config = dict(
    d_model=224,
    n_head=7,
    d_mlp=896,
    rope_base=10000.0,
    qk_norm=True,
    attn_scale=0.177,
    parallel_block=True,
    init='normal',
    init_std_up=0.0428,
    decay_shape='linear',
    seq_len=256,
    steps=5215,
    dataset='wikipedia_en',
)
MLP neurons of a small language model. Each row is named by its layer, matrix (down: output weights) and neuron, and shows model dimensions 16-207. Each number is 128 + 32 x the weight over its row's rms, rounded and kept within 0 to 255. Numbers have three digits each.
After each neuron's rows, "fires before" lists the tokens most often just after its 100 highest values on Wikipedia text that the model never trained on.

L11.down33:154111111119089082175119197140138123128124139136128148138149132105118097125165146149140112152098198130123136079110132132119057132077117099150189122178197104105129172141121103131128163105105156165133132165075093119147081122142117194219091130156087158115232104083165159118155070102157170130145134137148139126172092150156031149054163168128136162209089100176130098108102150178103068150122112074132127114094096067155129141159106164142101180132139138111122166131153106101127128132173134111128137093115115125124159135132152147137090033108119145129113165150103162130170095105137102108
fires before: ",", "ing", "–", "er", "ers", "age"

L7.down335:103130093171091117123083154143165085105143104061161126201083132129101120151096157167137127120145140168142152132066110126096149177144128073082158157188170132140200057138114101120174125124102140136146161159151142096097103112125171152138140167113165100151169121105146109123113167138141089123185161136143126131136131165131089079121149099119129098138114142170146145150068090091087115174141160100171145136214116157134130111103110191120139220101126074126140208136181086058115133140082140085110128045111141196133121142089138155122101141117095068135122142124128138122159089161154082095
fires before: "-", "\n", " ", " ("

L4.down576:115180087102086134175102121139098134122112096150127118181169160111045119151129073122144084125141130112109115174178156090084114110093124105099098124123157176054208150087183112147118125089170100125089142108114126153139165159172162110152186132095129131124079112153141064148141170118132067145132132139136114086146153079112171089145123168149167124137150124134160186159141166122101070087119128091212093103081172093122091087098156094129094140113162145086153170173101158091105108126178064115170122101137116104131146177108140087140139071162063157109085096165115120151115134134192158152
fires before: "0", "9", "8"

L7.down847:149102088132112103132080151149112129101133105156128125089115138217073109121162143123130117092126068105169088134158162155123067118166130115128147126165148101143084149154115156164106152133134192167129164127111174165111123140166143129107097155127111149129101153129144172187165182135131144180115093173117139111136135106102115078174098112140110114126219117117122025063105126073134145112113130087131104080094111145114077155131181158132192115135167180056133137075068095160093123103134159129196146197109104102107143155168096114191100169071118101149109194116149171190103102181102119120
fires before: "s"

L3.down498:116157053122131048082164158142127135198113108114152095130134107116146096119103135099120145102142131109139130119161147136167120159124105115103128133158119084149026106162147078088114153137049186087096096129165129128097117103121136136161185109138084134141101153159160113054144131101143080114107103102104200144112172198160153102162104139161181158173145130119130100156141120070111166119145178150128118182112119183134160155130135123183180169139173132101127148132163104121130180153065128156105165109121145110120126123105175104143097093114121092125214140131154144131087067164079136109
fires before: "7", "0", "5", "9", "8"

L11.down175:092091189072143108153090105084065183087144137114081126131088123104091164169134170112071128159103155151093162085119136165130053102090173158150179145135114085146140189089117143132163030116110117162132140143109125116134135101134170122126173189145171106154153131102162143136089159130098129146127117181140147096133141138201124139154090110137173132130132171107086137114062143137158196111152134139086128178146142092162167187171093053144169119187146123136087198165078129139038172166142133090119144133113142118114150146089132094114094121161155096130176089089200141109126080132142154119
fires before: "1", "0"

L4.down828:065146113104113098198142147166156151135094106149131134141171154146143127035145180147212115088153110088119123114157116162090129145132139089074103171149138126113192119113175106146165155107067158149151195117098131153142116115173125129087115135107115147125139105166051065135077150147154163111084167163159154105069075111110180130120156121143150108197174079072123138141105059065073146132063143111155153121141170117150116101095166120154109138134095142086089085158116141124140174167113170144168156086140155109121134131095181104116126115107109042133107114120130115118174104165136150153
fires before: " ", ",", "."

L11.down479:148152149111110140128158162122139121143070096111160175136135151075082105115131138170158175069134186102091121131096122109143162135095182143160210122110094089101125138131100143172074107124117151160135140147091103204151138189133045183157091130132110164172128234148171145097112152130106100136097123117119154162167105058100095125161071130139109101114064132134130110084138126093116170111169148178131149129123111142144120108112106126150146140211187105120131175156149099159150125102112159076065113094121161121124148083074162118114152214111086117088148093124151125108162099086161143163
fires before: ","

L10.down627:151173204114143191166083169168078114179110133133103114125157094099117167135094153095146117185121114138177106155157125135141169137086178122116102166150167158113154111114166157197150118101155118155149118074151134092118186126141104060091124128161115091127177066144126115064156134145091142162056103125162167066137145160094104148109142121088161122090156147131167135119144144116105109078175118135117037118171163117150128122075146104132105184084062110092119119119086142104116168113105173171136105108109134144131148162170149115149092124070093147108102084128172137134165104067125143153
fires before: " |", " to", ")"

L10.down696:167137127103184143128114156113110139120120158070125114094132147099142154131161135187092147078174116038111150150075112102148134146142170116156134120146085093122134094160070125116131100150151141105167094115089136110155146136151131110137129056078143143156069100100153137122151189144150102145127143160127146146115156071146120072113101124139137110113152157156164105118048127182162117144150054088088109135203110171120069168146175209090081127124165092139154123127136109184104094130097136128093138186138148085157135103107185109073128136143096171109152060090138084127138118149131150147
fires before: "s", " "

L11.down447:107148162143133108172156178169171126179135141176097140168122126158113156101175104103122147138093058167130163126087130187091135192147108147087091140074186154132082166139109152167154056163109106159152126109125139105092124140113135115125147090114146150165139154151116161087124105058131115130147132134092111152078142121160180088159188136159085136130104163175067103194101078148137124125095136085121107152187097154103145089144148190161167128111117150082125039075149114097142132161058180094139084099123128133112165133122091140132156123164107097099075095110061131081108118180167125156
fires before: ";", " |", "\n", " ("

L11.down886:164102142148123112172119164113112147174072184160149166092136156167101104113114129079116146155167131100166216130198128141109165114123108096135157108157118078125111111116133105147162086109098082124135157128146113133186175088131133055078120127108156117148163097134169068123114155171138171136111076124151100170105088120149170093077134127178163117125147132075169123125095091086111093109066056091091064052206101145112171128149112078149185088110159102132114109114149145164153138150149102182167130120105107139062124092163124137076103139128128122191110148071124116102128102107095153144
fires before: " |", "1", "2", " ", ":"

L6.down817:086174103134173132035126113139101140159126117119096160139099125116078149114143152138135186170177091148157136093113093139099140102111126102153151120086144101149036117131177115128120155141110122097109146147139091103184149124130178095066068212108157106129107126097158142114129129121135163194122149145188074117085143174196162147180081086167109184132097083143194131146126156127145127131107104143162137132125131132103114149183069113099103124089110105099119095106143145146143097165146121091158136120118143175120172130182096137123128143106065182164157116133138118126149169100140094115
fires before: " ", ".", "-"

L10.down81:093146146096176132128147142181141108137122115148177117142070166127122061096124115170140061091179102128167116079179135112084108098108160159168142083128135185142138180155110169142148149126127093145130209113096130111172129162133121113083109120140164129105137145124155121109103189134164084201166143116150163126082119144161082121112078155113091124153153111132096109176154122114178064130144086115154087123094104094119127147053145089143162090094102119209153198121122172071140113110071150129076208168104147125122136106106141149109131171169099083055139124153132113140095110103113139138
fires before: ".", " ", "″"

L4.down494:091095144142088116138184099147110137091101112164115121077112130139147163047147136063139154092160067054111186109128123103138122135159138094181187114151085127055088115118085179148166163096072125165113116155113131135183096161067120075124145147121165181156116096109107115113144153177094129179131140133100133131135144105105109165111101155149151084160141136106124116099141100169133118089135196137125105108152171121119113112138163131110089147135169172115038189168148208127118097138078142151166109149135099113110135156052107111106116126117146178124058130202126078135107193095125125143
fires before: ",", ")", "==", " to", "\n", "–"

L10.down642:158121145078115123110115144105139128157132139106132110140080147079155108124096102138147150104143122175049168090070168148112117139144120175128172091118121088123066123164189145133123099057146077083165137124142150066101138123116149096112112108190163134081116143092117057195205095158127148146083136133125162115113082105132139159122040141138108136130149142096106121149163073139112103184038172070164148104092100077121158160161094104101185143134099102096100127140118156101135137140160156149118158101152134139174086188167140109160145158102133073154160193114157157153143177129142144133
fires before: "2"

L2.down435:133119119111099162141170159152149120137093123111139110129132182116132126104097096066090077171073162147122051157175157138115143041255117134107144146155077100159131138122143148067086088148105126130137116120122153142116110100178123086139191136160105074147114108180168130127120163179118155131106159114088136115105144129188163148184147108123142194110165115147169129134091165123056088122122168136129134135070170170121124161164100136120131159107121141105147119154080121113105109198091101122116151124109113121135148217111108056064114173136097089148089091222132124123154091115184148155
fires before: "0", "1", "2"

L10.down36:141109156130119172174070116157152085083139130172108133128122055112105131133168110163076110158083148154060193121166100143148092112076142145133111130147122133107116124145044132169077100065161118119159115130159168115212143155091123133129187091102146098125115107088089093122162088147141104184114177102172179106151127125115115163173140102116117089123200112140128169190166151110115093107114103110174098132130135182163169072137141101161137190143086122141119113130107061152127160129111136147151168117143163152149140153065079103108085104162139099128136084052131140139193096138123068156
fires before: " of", " in", "3"

L7.down386:120137134195153063096073143165135147145112127123122077186152180096095117191154125150118115148129118166180155154137062141147119086165117170172087114107118193122124073143134093149164130186095132145151152044115097157046163089139166165174121179102131079047102138148155169120142120164099115111078141114154073097186151126064122094143134127129153099163161093137129162150088177092127127149058131159107086111188153141124132134095087131114110118161147164116144164114079107144170109153126131157119110104132092127110168100142179156072161105100091114077116167101141096110138122064113135151
fires before: "-", "\n"

L4.down700:074059131188155125185131107068158094090132147184165137161114134124155098140104132132134203119173100107101133123137140143098151068143109125158172114128188091112157096151100126135134096149106119182114180075123101165148122105122047122088087139175102082128032158114145129135136133083114101103132123119149121102128105098203155131131170131185168123105160099126172064071088089106115152147153160140103110177120170136053129121127102158083141160127131094152092108182164123156135132133075120116152129155135114136138169113107098075090103150147110158092114057155111132154163133151146154167
fires before: ",", ".", " to", " and"

L11.down858:090182168177079113160112149121139174122132138087128108113140134139072115168118074095161181131175089129119135093098102122094095182104070078147169126132156164128104127186130139118089155144133164149150153192092186156119131089132084083065144216110076107181129185165172139068133080166135105120186133075121133115158092085121156161109119130111092117147136148145178149173158118059119055110116133129137121122215099111146145089175059139113139061131144141163130114159086167115130138128080137092079127108132190108113064174104129121107135139053177136144197190123075111124140146144104107155
fires before: "4", "2", "3", "8", "5"

L10.down713:086153111162117126130068095125090114195098136133116123087179134127124121106099097114134106115154088180110090139139158108128154080162129129110131200188122144106167063139089134125136086130173122145048112106104111122135149107148115182122125133155114150137095172128154152105130108092154117111138214146133082078153157122116067187118175148134128108168126130157113102125104158088154049101118130107151125189112177060149174165087161193088104109125130113147188056161120144215179132171064101140109133108103142169104123083149150131148144132169095176104147123088094217116109150162132120173
fires before: "1", "9", "7", "8", "6"

L10.down333:100101103128164095142138083177119089075149116146125131139147075055157093119133175126157120221129111154140122167154102108120101100162118189075138127137129119152128178159136031068080157107104129167132135072144146099153091118037157136170151146117140148130154141104084159129065158082169109140118130117160141146183122083183083111088157118141170137194158130135107069163090152139154215160107133128171111138096148138087097194110100108116110166134132080128141140142114102107076138132168082161136160131164105142127135092161171124124101133130168104139141112158123144100166121133142151072
fires before: " "

L11.down892:183159111088069110107177093067131100108141112170091139119134094063132162132120201127216120110131111157104138078154088136138123170155160235147159127157174129149151156105101105078105125148123120184150116139088161082128137085176158162115087105162145108210132172103100101098096119158098151160171135117097168171119145111122144094140062127125078160114098180131130184135124122152126085096153151139143129166084069171103168120155195135145163145125092159132129114153146168117161087093105072093130118125137106098049080068117146084182122137099185091190089080138076080087086147133122150121
fires before: " |", "k"

L11.down759:083094179130094113107166123164123170108121120103198150110164130139109164085137101112087127120108137165188152103202135116144122134174141130127148180135173135152124147158110153155170123146169129080128134089105143135129087120141073106131060125135126066151170142107153106123137094101210093150107145145152165094084165133181125145100091138119130103118139104155169115112181119123182152170155115084117110153142079131132120100143110088145098164087102125135125076104139103194052176151124147143149121122190119110081114115204076095055171071107073178104151049096119105071146108154107143127
fires before: " of", "=="

L11.down372:143090110128101114048087112090127154187123102059095122121150120091125148160144115069138186167067155049153205136080160125095097167107108100131119126156139121097098164135128105098126138150174125115122152119136159107103068092056086159182174115126084114156178102100082069121142171151138078132122145120138117148150137205148134161123114128133135070108154138097128107144165086158139192136161121132110191135134110135123100128157117118127174101130095164141136188159131113148072168058144105159100117144143080118155164137151158119160082147140169127114199093100120165083106157135132130163
fires before: " July", " November", " January", " April", " August", " March"

L11.down463:118105135099105125077110099215095134080131072154132123146123124177114148123181090076129139100118112108131111141140136074110149130136143155139111125159051168147143172111149187106094153106112090129153068121120157183111153100111164132138181210174163134210159102125079138144143106122136085144136093069118157106128116109137167152216181154135137151091173156170175169165111172133128091129102140114079169127069149115114158121124156099193131087099157133096103082153131111109131111156132148127099109125120094161106153130142109055153115135128216079128118041125051132103150184099097115119
fires before: "9", "1", "0"

L6.down99:095203137111137130148087154130111100158165090152102067172166132134123096121145203131098122148123143141141137151145137149116183144162142072188118110145137207104101060115168114147167202116136177135082114129120140168127112131151143127109139157041156171119141102192131139126138088126143101095124102115107129127104095182160121136146129141196134126158098102116162148159138067092115066132105151100092102140140153077151107126099096155134097080109153164106147151179120118091092080105069146085173137134080175138132135183133142103129138096111115080173072123130140200093136122092141190114
fires before: "\n", " The", " He", "-", " It", " She"

L10.down113:072147086147116085098155146161172119144177096128091150151107072120167075113125142165085090032139110070105148105117102131126090104074140132113169202074121089177147078154082175132168078102094130147121113111145159155108149145090127124117113097124123086140153159136091106150141126135177107141125054112102127098198062125148155140182166109128115127109158097146137151126120130113125166153178113096086098120171118112089123126102145146088176104152114140149152106161124125122173146112195189121149115156143209118177116102142103089083113176081110143103203094051135135128134096139116151098
fires before: "9", "b", "\n"

L10.down326:163159114137145104109132100114119128115117106189124177076169147157147170110073154148140088127159131140136065127168055097085108149153162142108161091191146163123179102095095065114164170145134153117086142163170164181121055138119128142115144115147179118093204143140116098109149120155132093164141149146119054068098102082183114119113088135149126090123134148122175113105116113107124115121162120154155110086093072148160116079090177169133128173123113163123124148086135140026118130153088133101052103118122114078117113076130157212168108155079154083139148120121135167129159122158115132170
fires before: ")", " "

L11.down504:115116139139109131100151172123069190089135095083176160120136086213136117150135155123143112165131154157137141151129122124183119115099132116089137127140102167108120179164134097126104107132171126123128126074109168182133120161107111100116092042190101068080173170064104058158153141171106167127122107101129133142094172107082175177088141145203105056155070159157160160103129128141128126107092140176145148189140147150127151128166170166058121085135102077138109132035060126075083134167100119129158146110074129130141186095149123118093087101117056113132114145139109126120126162142161179128
fires before: " to", " of", ","

L3.down830:071094138109149144132143107146069124129121136143142092195166178079132158110112168063148142094159175149150100126071174139085141125140129111095125162120104110157103155079102139149106130154083155196090174135191127149153127113096130096100113127077164124161120166128115137105087057131103115186114119117149128153069132055176135105159165118163157138123169116127172166138122120108066124074109185100139169123122149160104114058096175110144140168098150142100129106172176117130134163179141115158080116129109146133195123149106055194145092075132110156153097126150100180109125098149051135210
fires before: " that", " the", " to", " it", ".", " a"

L10.down40:026076052157171120166137134146084080179115168170200190183051106137182150150144154148167156127086108176093086148160165121154141082138102149129119145123103110147136081146148097157155172124110093084158100150133159131097146108137108125116118176143098101139120088130091159122110224156160153102133130115154165184177153068109117155148124136095161152082111181098107200055117160115148149100114162078102148084109116147147121092112147171144106128114138116140155123135102075177108109103086124103104109131134153116121156147100138178092113176162163106112153089117141170165133106087098102088
fires before: "s"

L11.down454:142116099127117141108136096113142098155096112133140160113113165105118136122096169150086147114114170166133143168119131206163107188154127142148234102080145095129114169098089156120171132136108102188107107113127118156113092077081142097155163197115084145134120107108147097152118110112147143082096159138103102075154142163113066104108144111087073201144107084139117159137129137094093141124182145110132082118125190121105141131113138138134164160095142122160086093078152175133123116160103143057091154163181113105109102126135071144090174110107104147161211153103184136082066106098147144175
fires before: "1"

L10.down166:144125060213104101116148104124113109081139116154157111155134199135063112128097114155075128120127065106099078127113119194105176123098159177176145093070141110138151148075154085146127108157143079136129106145156152169160121093162130154125146123077117123107083117151106051097087105156173099122069132126094129124180131162167104180139113124155093118087156132187063179100145149068160097133076195157174133152123161128139074150083125101158139135181167106142164172085145123106165146119179129151181124123188083130084144110101132051144141133125074193092116135111109172140110132199142110109
fires before: " |", ";", "6", "."

L11.down696:153136132119109078110137177129156127124111164109156128179182116149166141106152125131140088109091075113137115172153141172164122137127090170162149093067143121103124191133223159149166141141152087046133174159099154139124135091138158182139116086128127102109140140123088163097161054170140124154132079114182129158173062125109106170143118125108140093113088122109104114090138108112145144117109126107115122164184132056113061119103086171127133075117097136185125066155104108090118120158114115133122152133139122139116035108212134175091117131151140109176103083117146115089029088169140127169
fires before: ".", ",", " and"

L6.down653:131078128130121083101177170186150126130117139111124109153065129084072125074118121168134096091165134066121154145163144101143119141186099106122167137131156129059108156118211117077119187143173125191115094136057173150136140129192115083157153183138167131128174156149107153079160083128113093126154138143156172112197084147203112071176155153164154102143113143148076088105129132117115076136199160134170093120093127157162123121163094107165154122199141186140137148121156115097145116126109075104126184135107116081154105111154098084119096123121106060136125125131119116130116147127111087077
fires before: "\n"

L10.down794:141144130113122125067129107206147097128116084146116149097111132076227164132092171135174069086142144139140078083162107092116096159148115098147147117120146175154134136107112116127139077114140137173155062136098128159042138102088064103096114169127177156130185113091086099125128133160186154143102097097155135055117108146132127142100136090131116085148080139157109070169183093162142144141101111144177093180091118089161104155175123122129118108112096145147110188090149121165160140097106121131119108142051079120187124156141164104149094185083159134125143128145060163104166141168166134118
fires before: ")"

L2.down822:165145103181126109114095105160135140092072115176127094145187108165131170165119116128135054126128100169186132178130111123148110138113166156106107148098070107079146068147046098144113093193169107138149108071055079124158153125120134184152099188115159115174134106142105156106121150153136101109119117104172147155141120150140067132167095107136210134093130099100186107178096060111118127206111154061132147147124167131101131126092067138191115127135142083123121118131191107143125120084080142126126090165145134164140146035159136104072080132160161188127167184091107125121118163122177129147
fires before: " ", "′"

L6.down221:157116083162118128112075086178111139111091120208148128162165123140107144119161149124141151169145124119093113170034150138127112116148113155104113135167077060183180100197136110099080116103136179109159140105117093122098122187090163114150133150095128051154117146105121156146127176115146160147112126127116115208199111119169131110153089148116143160095164137230120141108109178121135091140129101147133090161152071111088114133081077131101145193120148124124175114156124172115118103124071150105126135193166153158112128134141173140149126082203141121149123166132113111111103173153148109054
fires before: " "

L11.down773:148085107132185119094130093146093122110146135116113147099116126141171137120134140140123160110113083141115158137145079114126164185122106118124154080100107135109153114160133132098157165143132125141071114136063146223107100125070114091136115111136144146137097072059148080051140110080166164163139116079124212167117130065105177131100079127157134152045069146112112129144139160143148143091068142163136155141145022142186143107148193143202131150144129174197097156115172121173110163108147149125183117161121152158129157090143114130150139090145108188124129170124140147063135132104141088112
fires before: "0", " November", " March"

L11.down651:128158122103126170080124103105163083147196155104181064129092144196130137168131113134122115157157193169132129145134163165135140123157154196085171157119164116121077107100085098157141187116128108093140085102138124105103136097074153182147116113093069174139134124125146155122118118130152142095122173053170140125124090097144091161036155067183147153156075110110086130124109197158161127200142083106131144142175146108105097135125115100127087116110118174183070118118134115070119120160151176107124143089153169138136167123082145141129129170141125198083065163109135120107084125219107148126
fires before: "5", "6", "4"

L11.down431:072080165105135157136098163131100111095119140065146128083142122236095102115106122099130143114126131127128177158099170088172141143137132118162118082133122125149127139133118112119086096155140138113121156138069082104094161130061135148130066137114167110106083158083195137113148121122119131122118131125078091124099132145125114139104133113123130116163124183143155146120166169195080115142171145168104118101103115122130122152155213043119132123099103152078205177156099110171172119152135138117120166147094099124156115180108083122173192134131097075121071194105171102148212129080125133131
fires before: " was", " is", " has", "s"

L10.down145:142134104151127154139069138121151189114169157155165153120132115119073133116053133154125141118110083169113159174144126076176096114148144140076099129145155175143065128096123135163101097139126159146097172121093124106157198125186070127171146144135141098104108133102060095103142156122078124162145060130089117071186137150129165098117135052147138114116126186113147190108091147125090148131098042117156193153119053078097108133085151111133077114143147110113129143160118133101081124151077121124146153125103173150172150063159163161146133132120186127112143110082041168125137102154106142146
fires before: "9", "8", "6", "7", "5"

L7.down766:095064110163095124191141126108145140047157109111131122114176154183147109117108113112146112080077179079088108103084085150102125140063151116103112124139166147101208060188135134063091174137152172156127145140132136129166118031150142093092119168135166093090086078164169150088122165102135142064142144202100155074137117148093089088141108128126100109146103131117160121115127169121095171131156153129156141124151111110108104085111161169130099140136144146102135083100099146129101140164094132126149156155124084112137127182127168165071090134148137150176176135211159087129219158136162130124
fires before: "\n"

L11.down283:119107186156200123146131149171059076152130147149164116092156063087147164116180057135118101180079114127103200159141149116126038128165141136108110097106146110114101157146155093110100129110194150158176163197145151097161138145132175104068120165155127078109161159178126059130137110136129141159197124110099115088119167115101125101165133158138162174163133072146157120114145139150137064105138141099138134068115155096156140119121109119114158164138105112166190105110107139091122101159096153153142048193155085089127057189132106106141099094126102132134119081147128127143126133123099100124
fires before: "3", "4", " ", "1"

L10.down526:141148092182165098121108071176142107133118123140109131099148120155144153120112098128101098119161108180149026071157088100145170163094124133131116028151108132142174127185116172133107087138164154091164088132185154193111122121118098168091120134163186196100127185082097156110087171134157163150146142114160119110121063101137118131094129094138069137119120171162152125121150104106086102081155089110159112179124115152153139116134060103163101144126122193127100225093123153130140154120132115066106142122100123102140137150123175127098148157174090099148118143148064168124067096148175141112
fires before: ")", ")."

L11.down103:102140149148139160080101157138121086040081132193115085163148111135059169109102105142175136153127164107101136160127153118125146119081130104086107126111129114137154080116204164153159113166125148097129153157123106142150124039172158121106092157137157072141116109167116135141161168147145088147192127101091113080167137063163164090089143149177125149165083172116125113109081136150135158102117109135068156086134143162160157138141152117132114081108113128112153082208091114127097121137093152121128140193136173144186144083102159123124120153176107064205120122180125123119185072096079045061
fires before: " \"", "\"", " ", "unch"

L11.down533:100141106101149131214136116095132137161064104195092153081133090070167142179078087109105130138115141131137161129151084157136170136120132106067167138121155092121167127094154121100145114115178161133181178066135104171146144143138163118130149133134095073122118127133153148126157097154139114104132101193149070134103181131117157174164158126131166153159182106121111126118147098150137085095143126103189109100109116116073112098107113110106135119126105130096145044148116132065127142139202162101141090158139105112183138202138117175177115123130062155155136081113140123174123158135125099147
fires before: " that", ":", " to"

L3.down202:114152104142099091167178140150106074090117081105174114132128118150116136121167157099135161098135122116086128139131142102126108125111126170115127186115105101125138176146119146075096135126126217178147153155076079071188146077153084134068093114081135134153115107139116097127207105187097121155130080060181150149128083098125148146148093103129178152109177164168126117125124128199135073106100184164122114077134131130172127117128156168175166116098154140105190155124101086137164089075140119159174171091182151113124088143143138144157087132101100068145159151087090106114147132137112038126
fires before: "3", "8", "0", "5", "7"

L7.down687:097157135107135140132144161113150095128120125164130144112155123162080111108099162117137129104105128135091134157074176102117107122137129107082133123159090129150097156101196100137125200122144122095085121140130138141106129120076174102076120134123092152092177099122198149159114123140165152118099120122185066086124090156138155150143119085163152148169085181182143169117119114140104024133117128105108068088157135117076239141115125121116170152120072110105120171123084072148169134110149141125105179164133118088166149188158188097176131058159148061102116096140157120183122122131168173131
fires before: "\n", " The", " It", " He", " |"

L10.down557:131067121121170095131107101130195174175139105111089075116103115158154084143179122164095169181132088081098153127100108114139102102123069164158116150081134127132159116166091142143115117145084141153164179109134145131158130188091145094170122084114173148082183129127129177162154103093120117090155163143144191049193162079115136166078074140135165149122115086115171064135063147098170137176115085143140113119160100145137087131111140168113154109134102101114100121148151063188099142135151180138115140182125136131134137115118090122125145159022128120115166133068105134153210078166166152143
fires before: "\n", " GER", " ENG"

L7.down373:136102126098093142154055097104132231155081134097162100106159153122166098170145127071105098149207158112116129112112145125115134101144164161114149108132140122062121085156138120113171121113134121167183174112135164215145072118128132124119110116079149174168126109078149141155112084178099134159098092154135093075139130136123122106080144130121167164134118131100172155142144100154045064151109124119082112090176193070145173101170121096187163127199198135111125126166128146142148082135136104166171164095147129127080125099158129109127095083127174109120114130090165163202120153102131114124
fires before: ".", "″", "′", "---|---|---|---|", " |", "\n"

L7.down119:182144010154110138155061142155104162149144087184151106158128167091130107127122090135170126126130144157144119102117104090158122047113095117167088129148121159074124141066122103103109122145188076152096131101108112099202133102142148098148201121128149165144093172141178155135142094096120177154141124170123152161086170143098171078122162105138088193138118138069164110137125149159169147094142145148087121132147141165128131144114049073140147112124169194102088138157160118169151165064140136112152101147145173135090174070126072170089138139146083094128132107155208075108102112079132081075
fires before: "0"

L7.down314:084127118123124177150116115100155153148071138219129121115073129126133097137119147113115151062127107099166140096115101120177179097147168099110156101122118145142123089078175095137146134157120122123168144077118076129173127093092134097155118141169096145138088163114090137190108124100133117084196144149167111107135073158185177156140132165133140106146147137154134097109064115096161192155150116171177124076126177134066184124162135165096176168145113116102148119170114096112090168106113134147172102146159118093168089122133133079137118114135127151018169109164174095148106166122139173141
fires before: ",", ".", " the", " and"